{
  "init": "normal",
  "beta1": 0.93,
  "warmup_steps": 200,
  "batch_tokens": [65536, 131072, 196608],
  "train_tokens": 738000000
}
MLP neurons of a small language model. Each row is named by its layer, matrix (up: input weights) and neuron, and shows model dimensions 16-111. Each number is 500 + 50 x the weight over its row's rms, rounded and kept within 0 to 999. Numbers have three digits each.
After each neuron's rows, "fires on" lists the tokens most often at its 100 highest values on Wikipedia text that the model never trained on. A number after a token or word is its count.

L5.up510:559510483468530442518546524485489489514565415457533615392481540468525315524539553461530498470552524513455468432494566553511555513527530495456450483470408454609474535529433480512483474517557455578532543540485390481401442517569565457423472563375514586429408539484442586526474559524488474478
fires on: "." 23, "er" 14, "ab" 7, "re" 7, " and" 5, "ap" 4

L2.up680:487593512548532492527511415480490560474475559472498431543454479461542424437439540529533459644448508557436596516447489518437458462487556511457451582587595410464418501604551546515520500510567498514517513596485537442533456507505549416479554598512492560500518519380487509501569521505541455438
fires on: "\n\n" 23, " to " 15, "-" 13, "\n" 11, "ist" 6, " (#" 5

L2.up365:538591542596553505511578496522441496547531496383530548443510446464497622518478478574544519607517545491443548408498409512444491432592498485528506465535502494507492502496492533507502549449505444479506498532418470522471538444523419457445583499436414378522573464528482529455552470551494496532
fires on: " Type" 14, " and a" 10, "A" 7, "ed by a" 7, " by a" 6, " in a" 6

L2.up728:588389530570502476500468578567496586563446470522427538414513530532451472550498409465479516527490483482457540540464458517456472437488491536435394563506580527630476519549394559557566495543556490551504550464563621602483460481527500516555439531424461469533463547583463506578543548535486525505
fires on: "," 35, ", the" 11, ", P" 7, "s," 6

L7.up574:653605497514403516549540600516491476443533479550535409481554546549463532451468468411520519460541496417520527584507498466423503523458462465555566511503428544499450566462497580483509477552547522588416505537475549480465542544576578470508473576452515478578507480506515461419558520443542572466
fires on: " g" 52, " Z" 12, "z" 9

L5.up544:491498498539453443440544603484441499494486565462413508477565535448529500477397505503447442483568551509423371491538556484527475454484393478492507541366532477512465495518394411494415517487529548453550557519526513497539518515519412583541467488559488617532527528436508584536530451502487614415
fires on: "–" 55, "1" 4

L5.up48:480484525578499503448452430504519416509383410500489520501516523613455524465437478528456552464501597401398523433430544535498411456483513507432475484525430517523488476525513478514474498450458583554409528453390339587472544464506479553523616606501510511574473516498571604511502483385547565383
fires on: "th" 19, "ast" 13, "tar" 8, "orth" 6, "h" 5, "ch" 5

L6.up232:651548592483519460538517518466511460514498496454497386457590447576417398504534450481521528465433458465499434481627490498447571466509427474539545533616483522543314487546452507484546492496483462579544476550446501527513482466475527509556470559390499456445506559500459457490586464545494552427
fires on: "\"" 32, " was" 12, " is" 5, "\" was" 5, ")" 5, " are" 4

L7.up645:491457427540537413516426508604452485525502397482438513537498477534453464441504555513578522497535491584401522503443486511497487494499557565454470496618539406508438481550481599569532555539488482572540394608459467384404448466558497484505554543498539581525482473470512511540476533577480495570
fires on: "\n" 38, "\n\n" 32, " | " 8, " |" 4

L8.up661:485499564519475427520340451494428429512523515486534454519524508478471473512493534522449520593510517474633554495460539465464518464450448434466504580487524497497434436564485432509408505604566436467528566514505467450567517471488531423658491511568464408482515516602457409422401434477466459504
fires on: "," 34, "." 12, ":" 7, "-" 6, " more than " 6

L6.up695:456493461481464545487479513540543537576496581458493433521485526490492504487528596452468528469527491491474552475471510543515431587428415484507502462505440545503505556599539520601480426469595503592364507470481458494449514413528557481539528506482570461522452362650466488557513515559572510535
fires on: " st" 47, " ch" 11, "enn" 4

L7.up497:460660521479479437562508461563481542414517547493496386385448546604474441482580406474478512575493544500569538514438470438471447474433563471491507422449517515554441485513511426542579484465517518498565425473484592479460501425506509463478466507486409517545502418427543522469519442579516550626
fires on: "\n" 100

L7.up773:378527535567495520521518556479483524535525492455539504512470447542524507522566491441503528515549457479520449510405521527468475446494502429457503498332479545559556479444506556487639539498458559436561546465481486454468562485424511454466566515533547506546565476470494524552486498455522435446
fires on: " C" 28, "b" 17, "c" 5, " D" 5, " B" 5, " c" 4

L5.up40:501507457526545507443392456483442411524559461477554474503458510437530478489465449513513475569643529463498501496551505479525572498485456534502510484369554473469532580457414467482545461416438433501522462441436507405485550495450507462511452563453537561520490506587555472472559492480450472514
fires on: " st" 17, " w" 17, " tr" 11, "-c" 7, " rec" 7, " sh" 6

L7.up544:457482566510459488495494520515440450532456501501512589469528615458453529477489472501511559560529424444568382449528492495611505526499474532486457461453504437534429450521464502472495444465603469556522534591501452429493424462519478562488453562433526575466521505529610491448462441480568588435
fires on: "st" 22, " St" 16, " sp" 11, " | St" 7, "p" 4, "est" 4

L6.up261:424510479479469419574532469459484536460556526466477526514497552462543441478461528490497542539449482487494370479419466512554566412569606494526400471573546509583567518524457480496480506613514524494525426443467484455516458535473511497485550559478475549422560480440511514549525519421513435542
fires on: "6" 20, "0" 15, "p" 11, "5" 9, "7" 5, "4" 5

L8.up571:537496486524490407573486504420481515568478464527583523536600455511489627527484468579467466561466516465497560494348486391461513460400523460520579459490468589471497472463504485616495553541463474611550520582579453563439420534466471556456540494504483526407426567465587510469551471532463525506
fires on: " at" 22, " under" 14, " within" 12, " during" 4

L5.up990:478555509467446597629475586507509438494464545446548550557476533458531496510393538558459512572470494460433464508486420530484521479539476463559538438475473528556415433488421549486539514421548432479489495540460509459470539509494395530530555530452507534585540614461494475427563525437465529515
fires on: " and a" 22, " a" 16, " of a" 6, " by a" 6

L8.up89:470489447550439549415455439570476441462471469488431544453415513463549516512518474567521512455441588607478523501486544513478507454521499476580447482477521546589499557484517483510462417442566501457494452512568584466458490554500509536497571556507531522512438493446400473469477511524559525535
fires on: " P" 31, ", P" 9, " | P" 9, "- P" 8, " p" 7

L6.up283:547494481432449602554490462534589528460481429464563489464470473400447548536430552520468483512512501533542561537423392477536460529492582524589542514541493444483481470487481577425506532486449454470425465584478513521434497488428579486496501442540489591558465528489497548548479657498474385525
fires on: "\n\n" 14, " ex" 10, " z" 8, " Z" 8, " any" 7, " no" 5

L8.up858:582543513522412556461464446562514565458459506450574490513522527505514469346489494599602527507469530498470545560446389476525569504471484488533487533524486507449477441533457540514538435495412606459503447501514496470546487438463535544502568419508558479600463462473505467530475485542581530506
fires on: " M" 41, "\n" 38, " S" 5

L8.up740:515521478473446546501495582512438556511512481568491521478464488492456519551538524493540544441453401492456539549501516453525525533483525496502446539463479552495498501482493569530582548448492462508468453550461491497416487462586396445435513582574512602448567521594442483545467492604465567499
fires on: "\n" 40, "\n\n" 19, " G" 4, ":" 4

L2.up314:495457449582455543586550556497537454502468447593552511606525504506514550437452525543527479559420489393546536533516484509430567493549518503497509512461516586473595438543567556517591516504523497441590465534533566419562536529490505396503431498564466379515492599474536484539529482512505439448
fires on: " of" 33, " from" 16, " for" 7, "or of" 6

L8.up267:490548413425492458494570473546466556516549447545510531499433524528483477642509450416506529469478563447565515572492519515556502515510465476566547476517510523655417536591485597529535505546495477572453511572581384479488490451506409428451478455400558487468471431487490496502521400539490490479
fires on: ", and" 22, ", which" 20, "." 11, " which" 11, " and" 6, " m" 4

L7.up987:589511430501566515532468572563520627529549510516499481489565556530528492599465441533568474579494466430421455411460552555564546540547467486580503544556548547593494439484422388490516528442532578585458520568475436443563408527564478405502544514567521486547609518424505420501510460427396466431
fires on: "′" 36, ":" 29, "0" 12, "s" 6, " ass" 5

L6.up407:432501494565434494416502493466582519578484466483519508477565470546456512548422590509513521520484516451423447410503407478559493502484566529510507498399487486480520496435428517484544412557507504506522535684467500500450427511687425456555555499490481501461526448539544433415513444472506416490
fires on: "2" 62, "1" 7

L8.up862:582490494572470492489516509508467526583544424453523589467476517602433511563513384463491513541466501476416525595480515417581565487421473558532518449455542553459527494608478457440492543529457392544465480551588416451450502580491458506447501500467577476479479476428517601452530497480529481467
fires on: " as" 29, " at" 26, " under" 19, " than" 5, " in" 5, " within" 4

L2.up934:479538601504441527434584539518496504522414539479376565531431498592488495512526550444553508420597504464411496540504471518541426442607558489524508508502611528488441529495455560469519520495449465497414520482515482517440457559514536489577507553413542523574556512465618511484546529482458504554
fires on: " by" 47, "\\" 6, " by the" 6, " sett" 6

L2.up437:484558468507450494521501445503542492421462483555509430540441547528533495356435412488515567451567536547529429419559543500520518435515491511554382465457512505418457495539543506434502455515429497457393463508470501513440557490517471478462567566489519507528547523465421477510500619483488517457
fires on: " (born " 29, " ·" 10, " who" 7, ", " 5, " | " 4, " April " 4

L6.up821:514536477464489507439443485501377484476502532477436450520503512531477538429486469551461530420452455447460475573458408471472472555506466507593572541517503584578571460465515502494467498508567474540536530626498518493499506537465544506597402579554492451443446523507548452432430480542552556535
fires on: "ing" 29, "ed" 15, "ating" 8

L2.up528:489648519584543543471506444545617460500434485482471542593485509537566445507431574483513479486513501451467358511464489488457390554542547538468423489454499443381463540535476570549520478531504471523455507469439460494538558500551445517487504450548456461485546478513521542521521577497493419548
fires on: "1" 24, " | " 8, " =" 5, "i" 5, " / " 4, "ata" 4

L2.up4:523486522502508611493559522565530522482606536487484510518451535466624496460568560535460451447498462560473590511506397515557517445480510545486490406420563566529558626534551378557413400535566497470466491539514525476491570464457488477514438503494529510541451468449553481538465407427575502510
fires on: " or" 49, " and" 13, ", and" 11, ", or" 6

L6.up568:528469476474497528508463511465561570473423398444497526525595511522476606441458552568587473511603428483524522547367586447493483564485473569553511496555487506550495470566532487567542531421469497489463461525561491514485487407563457505459486501526425474437488546548500413499533523547428568440
fires on: "\n" 40, " |" 16, " | " 4

L7.up376:556516502560375435500532438504448499474602484487511499572546524560441520570427466513497483464503517532449509501477396454493453444475443576526547464517485461528472579491491515518396439568482447589471509407469434399561450455493577548554464634452500503507456577527531471455516507487496408470
fires on: " g" 23, " b" 9, " str" 8, " the b" 8, " gr" 6, " s" 5

L5.up218:577560439472462530508448573492544576505501481535444438494546500540436489507595548545479430487518525445518529603438482429440434496472477538516441438396501543531477583508533531521529497481441524565460505456454542471484540456560500529454437540529580536553532450506481478456592573511537491558
fires on: " st" 52, "\n" 35

L6.up964:550536554460522466481389437481604569463511486502470522523510447473494439500422555522490472460533483529494473469463430415547561490514608481478506403463476500492474386464474474464489472525596485467581547506446625489542443418512503526459490441503503480488488506519571576562517499498477473496
fires on: " |" 26, "\n\n" 20, "-" 11, "\n" 10, ";" 4, " and" 4

L7.up943:512575581424520423496444631471433510540475457470446431501516499529567422580519553569505477506606417515482533447458482489549502546438515456548498445486527470558427559525566481575491487552496386477447530437454518475525539535550534468486499564462539557362461556495471483496498497548580464508
fires on: " and" 69, "," 22, " of" 5

L2.up1012:436576552492454537521450526452512591497448494482564478507433543481430538469442548534468497475470544436558448496494586584496487466617434429450502494577522484490479439575443479525557520608581550568484435559466507467480519459522597586474501478519516575540555530405502487623508495394512401529
fires on: "ase" 14, "ace" 12, "ane" 9, "ating" 6, "anning" 5, "ape" 5

L6.up553:554527459548422495449526432570556525525484520493636422492508511532517461389482498529489430487516508425526477540479525432484579530474473427471518452476521532464574539498467505471514535495425439503500524448473566556446501486485594486538455527482507534549474437527571548448466580442568500525
fires on: " st" 18, " St." 11, " St" 9, " rec" 6, " re" 6

L5.up536:503584558471463486483456524425405610502532463545479443486555469501485516581454615475530504620436530467493520497521512424512556516467463521502459490417568471516455592587479463373477466470455504463572443563455578482544456430519539517506440521496469445547511471549420489494582591482390485479
fires on: "\n" 59, "ic" 7

L6.up266:434516543493540421611540521568603554491544488553414522518475500511510436424526545515488516461393478514501442486449482469556567429523507495506470487380466484593441497568493518588487590507431460536511470526487563522550507449592420487540477479436528503521511505527624584536499491562585514466
fires on: "\n" 18, " sub" 16, " B" 9, " Sub" 7, " Super" 5, "up" 4

L7.up9:578476405550447506526510503563525410482509510405539510475489434528488413502435421505515593528571573477486444494567472596491541517533504523506450596555451472527471544502490501570562594519444477429525400489473488439425536532459539548465534428471628471433451387527510548608475624419560419496
fires on: " S" 15, " Br" 13, " W" 12, " M" 10, " Dr" 4, " De" 4

L7.up346:494462461576454484432518546467594501516602530586530456433531566560532460483473501560487495579489440409365455475524582582484497478504451514489498512505474514455481611508469427536469487485486519564493511446524469529419466535577490529489432505492622522581500478598511500449493619611555422495
fires on: " st" 51, "- St" 6, ", st" 4, " (" 4

L8.up113:500525469544434483496457565569488475467510381479517529441365482599542543420442453501487579556516491479473500492507530473554464494496473658529530513518518509501506453526394524520456530613530499474474515498535399582466528590504537474576529548538421517467519443471508464524478496566573483480
fires on: "1" 42, "\n" 15, " | " 9, " Released: " 5, "; " 4

L5.up228:508472495526392505478481460576490469482462464433412571511503526444528483469499540614572517515486541481470534431520516425558470508491491517587473529506471633635539433372483515516488494524505580550455566403547440451421548514429494536519486528449577486457512404522482412484566446569620442516
fires on: " p" 35, " d" 7, " \"P" 6, "-p" 6, " | P" 4

L5.up808:544541499531467596527543544446462479554473514538536491404473440488414449474515584554515526427505511528548508464514499461458434550560452561421492467447567495476595558511526500536534433487568403537536532450419434496486522493498476489467488511499450550440544492531468590442566478537570489493
fires on: "b" 15, "f" 12, "he" 11, "n" 7, "l" 6, "ir" 5

L2.up875:529574630489369563510486563528420447455520548455449473475566520515613497498543571498488438638410506429553520529501533425472508376431460522499577448383525465526491582494561502471537463516466438443544473499516608464558500405505501448531479542506477475582457486585500465529505525529539463438
fires on: "\n" 66, "-" 7, "- S" 4, "- B" 4

L7.up534:513462546546347484482487469531487404493451376473489576512465558472599427519485589494567493497481452562576494534516498433522568530525498524588508531434499507583473499475480475499500541515442487476407425577466470417471404477518540515547469531590471475591441464517445491491551493540540516506
fires on: " P" 40, "-p" 9, " | P" 8, " p" 7, "p" 5, " exp" 5

L6.up1022:446453493510496521523422490568574524439393554472501533442412476554504410529455442504492463461587500506486528588470446526551480577456526540491513515447490523473401481516453493557474534467470564482517396468426456505506438422429588539493498472580515459541553563524426492473523519431551466574
fires on: "\n\n" 31, "z" 17, " al" 9

L2.up829:524515480460484524549404386439512486414531506584522461379510473380466433511571456504523504487514524557523546559446570570536449454425463500434515427423525498575506508461619493526514472510510501457428410540518496527547355417427544524442465520501561465474564556449493555433559567591556473471
fires on: " as" 26, " sub" 8, "\n\n" 7, " throw" 5, " put" 5, " which" 5

L5.up782:521479529412482618561527567478485514481413446552403430409579488573514430463458575499543494530508573480545558497526545512511496522486489484444486474426460432491426511556562513463618509542505502480501508495513486505536505429429552472494506504508357449561510511511486517514551505523491425466
fires on: "\n" 69, "." 6, " | " 4

L8.up305:556558525434505513518565513603515428445396486442478449530471520516583542554588556493553470504540475457479494445561530503462499526443514503407486497591549459446519519574426471542503441463582514463371595614515534475620550412476509525451533458529473499488469427465561601488508511490475492569
fires on: " h" 28, " H" 26, " of H" 6, " W" 5, ", H" 5

L7.up900:487538402543521491507478525545469495469432478547591549424456519448486482466513578540445445483502538468427493579494536593591494509500478583473446415516503428454529473639519495444542561534370509463578462520436469527461569492533429526545510527521447541517541489520580502509500374535532506400
fires on: "1" 48, "2" 22, "–" 4

L7.up106:527526502470464485595564510447493530490521429503492501489460579487549472441515551544545479473557463454391520486459442475577555456547487513465495557524590545511508536445527420569470513618488456521553453545496575435458429548543559571461537522478587458537410563420498533332454576455466530539
fires on: "–" 27, "1" 14, "2" 8, "and" 5, "ens" 4

L2.up989:466517478555497457526517500507423506542559513455508576536450515511519471449501476490523545578469512466420583519502458523485577637519533470558435468559488435507495429563496498508484460496501524516371504558421541556532459527507481493524462399542472594437607488542545533325422574518531492509
fires on: " more" 34, " round" 14, " most" 8, "ishops" 5, " leg" 4

L8.up331:527530450587473516604537455519576396553437504457541550529542426420450405580568577417527518521474550513462521469553489466418557527445511522500536502530549427457500533449467547536484573563468549535440494583503604377586417471400538489422547397467487573512474495441483487560497548507408408524
fires on: " h" 17, " k" 13, "- H" 7, " man" 7, " of H" 7

L8.up196:527497475467393413515459392520548556487575508503448485446553390392485576532515437676529402528565485440521535429456522447510530494445419519399480458518538555489462505601455500566433508501464472465502519454403422501587443455375655486525456544521406467521538454433501461537662485499497472531
fires on: " sh" 36, " very" 12, " w" 9, " not" 5, " rec" 4, " much" 4

L2.up239:575430385568516502458507509538533512530527432541485433508461579446524434480450442499501481491551558473505504562487540505518511531530486432544483447535543541435483552504451466398523413479506494421504395491475472545449530603520525461521604527537610400497436535506597459421497489556516539471
fires on: " (" 65, "ank" 4

L7.up667:538593441539500591550501389578475491582500458451582562450540472472496449518592399455433500432491517449488570475516465472463551501480499576543545418610456433568456468548448492471590533468567496570496557518478428510512542424503570524488510526546408466463553546583510471531424501474490418519
fires on: " M" 23, "\"" 10, "on" 7, "er" 7, "en" 7, "e" 6

L2.up205:509482561529463423548424552410463465467558551483506526532426532449406501552627434518577483440530559433562533557533526506483486479487458478518490518560481549453477509544472431577493441533556516534464467495554370510467561494461471449532529457549588551442601416548478633514484500523614563468
fires on: "ol" 31, " tr" 22, " |  |  |  |" 11, " comp" 8, "col" 6

L8.up1003:549511423508513468577589405536474413482426476520546551514456461477488534474475454491489517428501463497415600563495534387516615523331452565484515415543443489499497417416416504531575538542420529524450507589478545524523553518482569433616526452507531433468488479538497501555432444478511525545
fires on: " | M" 10, ": M" 9, " am" 9, ", M" 8, " of M" 8, " M" 8

L6.up879:519490492464473523522555569487519475538521553463576633490501575514541448358515528381560443479532449532517456491475605489521569506442513466522505543513451530417455550507552479473530474482554525481524539465420486518575519499469457579507492506462422434549402508521455550555509393458490619482
fires on: "\n" 19, " time" 10, ": " 8, " sp" 5, ":" 5, "):" 4

L2.up606:529488601599446475437469615460496634560482553462488416436507433551484523539446425493526376468471509454479485513489473485491581550499469518572543488417549525525469545583555530554568529560469418509501508586542485497484432375449446527554479497500506419498507542458535453509522473531587449551
fires on: "\"" 39, "\n" 12, "”" 9

L2.up291:565528531452583450489515438532534554492502540534475536507464502519557490469485567483517486479482485479527440543442550373498583449464518412470497483371431422499419487498580441526546458469517501466558417464429543561471587563536532551366515509502548478604495450503571508503454510520457591572
fires on: "\n" 34, "." 20, "leg" 4

L7.up673:481433494488470441485516590514503472628572495412465545428565428498520509540446459484531493459530486587484457515584531462536432440513545488515419514454475492563463468445443509447510458560518590605473521438460576513523510461546421501524459512475562548414531555498537430530491486495522500388
fires on: "| " 24, "\n" 19, "2" 14, "1" 9, "–" 5, ", " 5

L5.up163:440568533537523512522535557595600557554487551494566399558447562464552485464608449492540454455495590510504491454385469502588565479432487472525492588544506487514515447444536497534394521518510611563614568545423469569390530499555553422437500557457488469415506518500521471572505396488493505497
fires on: " (" 19, " and" 14, "m" 9, " " 6, "t" 5

L2.up370:488516496578500530580475499543462511495520458512477510471438467550447589545580497538454490496487533600497469473492489458499500515516493552508346505485540458385478545490481494537475387525576519472524506431501546475418487412428506510583474498434469485502418437608456521474613559448493480519
fires on: "," 39, "i," 6, " |  |  | " 6, "s," 5, "es," 5, ", E" 5

L7.up598:543489475504464425529570519576464547586446433529506444557473626521494467461498563610569466489574451544531438432452422450450593477500462495456488509463389439551464467510457556565460480580487480513411478506501458574542429547457574436495428469490556548606435517488561476514402531485535463480
fires on: "\n" 38, "\n\n" 8, ": " 5

L6.up657:543534500458498521564491577502548521487531500464476486531488524461545458538530490576498463577535506520451544463492409417520572504523451474547513413527555529544559515483533561550461586396417535455454502455462427607511459475448539631476460454493406579580521514435570582401469445546477482455
fires on: " sh" 34, "'s" 12, "ry" 6, "ly" 6, " much" 5, " o" 4

L2.up937:545532547488514500538467493515596505516521440462520469514488531594553472438384479442552462484514496522529467440449480411437541643554529561557417531537435507498416519561508473442519572499489546490396438452439520492487388445559427486575509497575461395465522502480522508484542438493490600550
fires on: " | " 27, " |" 10, " | Notes |" 7, "|---|---|---|" 6, " | Total |" 6, "|---|---|" 5

L2.up695:474560556464491535461457474444594584481496410490536537418423486572480526428529483603440506521511529513416486513479483546542508496503565542512435474520521484477577419547395505488614578560434559547489484547543436479512532428503478581516530564599581523453476574501591512594574521489529538438
fires on: "st" 21, "th" 11, "ch" 11, "f" 8, ", " 7, "x" 6

L8.up562:515450502448527501441490542613527524565550469403551478485522492538444500421462434492434462503514437515590535422469475475421564519516472549471525544512532404432516457558486544530495549483594473575603445519488479427453481507538408512473482473454526493428518591468439558491565503513537511496
fires on: "\n\n" 47, "\n" 30, "g" 4

L6.up934:517479491598543479554514396523544564630485488452529491529502556524455480422499492495401509436500612398491466441482504503473526455579509518451382460512476544562516512495571488498572463407522496536573459535539344407418496442513562530523474461507442549562474568489558378515510539437538514567
fires on: "ch" 13, "th" 11, "g" 10, "k" 9, "t" 8

L2.up855:491527551459469649498496506503493519578489471496513537428446468493521452478509496433498546442495489521518566551514414503593547524524578472516546468466452499623521530531425390468542467458505520531480535496380489473563498492523480411435525564591479485518464505407550468572523474524505475464
fires on: ", and" 29, " and" 17, ", h" 6, "es and" 4

L7.up369:486481434535541565543500505521494589431362465480432471415510526482440496569517538589532499500547494480560479509475451537511509431520620526500550481562556400481560564491426468529519474469546481449469556457451454476475497497468469482501584495555436454437412495492433495457487462466540510493
fires on: "b" 25, "f" 7, "oc" 7, "e" 5, "et" 4, "iot" 4

L8.up357:475542512425486477533524508491488485523473514388480458543543512531478527538503459476446426546570468574559456458549514551562590424593519440489477491484539452500528550461528514488575527509647520524407499554494518480558514447556542396546576522488472513458553602488524516553485477452420474549
fires on: ":" 38, "." 36, "0" 18

L8.up291:480538508441458504488489556513517411551526519491406521633439503511420453563485578443475489507517508492458470607481579553451509520452493493460530411423504501462519601493497546495520537522555545480486562546390517547482408544493457490462524434483516491523593486517551424583557526478593468460
fires on: " B" 42, "ol" 8, "b" 6, " b" 5, "- B" 4

L8.up146:518517594490574469452500559470596520538564473470407464424495487484529472540555584551515442463517607519525564545469555454560484529524423500492457481557484524530522464455459549553505520525637534413493441480468537468506467599527493444479511502562497456434487416506563565463433546530528502514
fires on: "," 100

L2.up464:464446482571408502512507549549576546536464430537476567436479449493463521554436564520448423552513489533453552567551531503397463565512568574373444526520629472530508565557474553501536412504451462565460431452565566543470542475510460493609484600456477486537505472602471496502517536504529511514
fires on: "," 18, ", the" 17, ", and" 12, "s," 8, ", she" 6

L7.up960:464510458522463469548546516473394591526548453444482459410509561520529603566518537491495561544486500602373538551448494455485569545545477479481520478451461532546492469450544520381400505523550444387521510473460537526526450545536503600576516462501471506417455435506462499525519449453473454461
fires on: ":" 51, "\n" 5, "Career" 5, "|" 4

L7.up605:498587518441479524535586464552513540513471550613520542456535447504448552497467497525444470459633418457499532538442560469449529422523478587568470449510502501506529612514501495550407588539532447478438550491440463517553483445491531498546545432493525497582444562556487569453421575534484526451
fires on: " L" 42, " R" 13, " l" 4

L2.up715:452530582434429559487534629398421576487454501436559485563481535540453367500543458537525513474526536461475445396465586424529532533507473499540485538489462598486478438450493470472491496541616529483450502496438472629526466532545508483489482472569445499499491483525437493553508423552468468525
fires on: ":" 52, ": " 5, "ra" 4

L7.up226:511497504536461531468548498482414439669500499548513539467555509562560487544466535494499390474502466393398516445409498508438555550490482498489534497432516486540443473497530461612577494538495481583482517500544469556500518444388564467534410515474576591504468489497451436505433516438538492538
fires on: " V" 25, " v" 19, " inv" 7, " in" 6, " m" 4

L7.up854:430551612518497551402495477565466469407538452478572542430542522426458515440464536510529456501441495466443401592509529526520529373541544562531500426492440385462525630531465501561456553438545564490490515577433486413467556548525468523460531400431509433540541574460607447486607442560493481533
fires on: "–" 15, "\n\n" 14, "und" 9, "1" 7, "ar" 6, "-" 6

L6.up15:536585462557499452594479540536502537502544399490534468422483472511480465535455550524535561535509551484542475419354497456535597491512404502438387480597459483534517471511552495461483541493490478514428494494464371510412539554544586494435509558528569405456461484459520512538493537527539507511
fires on: " two" 14, " several" 14, " many" 9, " three" 9, " " 4

L2.up322:498505502528486556460478498477517515558480440504492475533552475502568468433455598500497430487426503567470502484448461489530487587470546469492390623502573532574499569491551523579595400448461488409505614563509470453526394529478472469454526457524450536471489437580387524517475468484594467479
fires on: ")" 40, "]" 5, " Festival" 5, " Arena" 4, ")\"" 4, "\"" 4

L7.up379:449491584486508389504476537570546528456470447496404535522514529539493537509541497503463541446560501570592587514545506479477518475505449496530567482512532480554420530440505501418490516558615521423538539478539542495495487508596552476519433527464557542418493497457543476560425533443506539533
fires on: "," 89, "H" 8

L2.up198:459621495572539502508446487549565503559473406586524460459431553530546520476456393552574537528536516477546508472468426480466520544556474414475452489564382507488496481463554470479444523506449466454529523542494429572483537412521513462581396453527589455475426436513472570439526466465471454547
fires on: " several" 19, " two" 18, " three" 11, " six" 9, " of these" 7, " five" 7

L7.up971:495532506534526452495522514500547480501498577474440509544513561553394518554600553626503560530476491588465569466537497502546467458522635467542465451405475513512417448418458558482462563430628552524460515386534489490492524474494471523571610457499473480483484575435427544537436491533517567440
fires on: "." 37, "–" 11, "ac" 10, "-" 6

L6.up313:550595522553487502452505527550487471547428502408465488513466511480591511558501474550521429534476515427467498504435538510485559566555480568539495541580443530579465489499451515602544432493478444563452470541465396527557505432495500533477467474480538522431501484470436485616513513524545483379
fires on: "a" 61, " in" 24, " of" 10

L8.up178:489536522504553523465477388521433396440526505407551520504474557559474461465610479413459442446456428570531530558527404470543524457458494529516488507550549511543576484589550509472493489526528454554558551533492507463444411457445445618467462570513545499446431487542433510497445462572584485442
fires on: "ion" 24, "en" 14, "." 13, "on" 5, "-" 4

L7.up599:429451481515425394483513577487527537507492382429564411578560449515572490495524537430572550520546466483489459497544562477628482494463513510437514571452478517490487487501477492475475481588458488485497460581505525443421454496596562431513461546452504532445459518486493525432482598442457600497
fires on: "," 29, "1" 16, "2" 10, "6" 4

L5.up505:534485532451439508436516495524485446474455432499475396527561491569450558590415565539604472471534560435472533473513453517454478429525475511504461531511363511461563511517449438395498536569593598503430495536500467550555463489518523434388468440480568509442449440597525580467527469448522530438
fires on: " to" 28, " would" 22, " will" 13, " can" 5

L8.up522:424482442397397409545483581491512523506501487486491456622503506549539518544557480445554523547511425487560522444437521459542563460485498457467488518495481414539439583577528528558470554504541514531408491502482391448536475509538480465586502509608532564478516561469507513515374472483503434461
fires on: "," 45, "." 13, "0" 7, " | " 6, "6" 5

L7.up654:526534523485538531475480531628480460524544425481559559531489464564443437531447457562582492551385492401501497519500435388487516485452524575525480555583556527483532476552488519558535504556472498448448490606576514391445517416350550436517477509513505528437519402485542628512459452548523471405
fires on: "\n" 16, " | " 16, " m" 8, " we" 6, "am" 5, "k" 4

L2.up410:534499495529396562601587482420507537566490450528452627440551442563569517461453520506564431532517491459537523590540450449526502525519559512492416538472530475497609477554453518459558614571355437514492523466479584484486440565516507505517454501577481352551530562487555422500497484473484489495
fires on: " of" 43, " from" 8, " of his" 6, " to" 4

L6.up548:572488524520508536481512435618571513539366492503480496522519481459453401528454461468539507576540505458460547492556455480520481576594597530527415481551469514449552526486568469581533485531566403454434563574565495522408495449498440387484500497415492459537504493469490513533593508534603450587
fires on: "1" 18, " (born " 14, ", " 14, "2" 7, " | " 6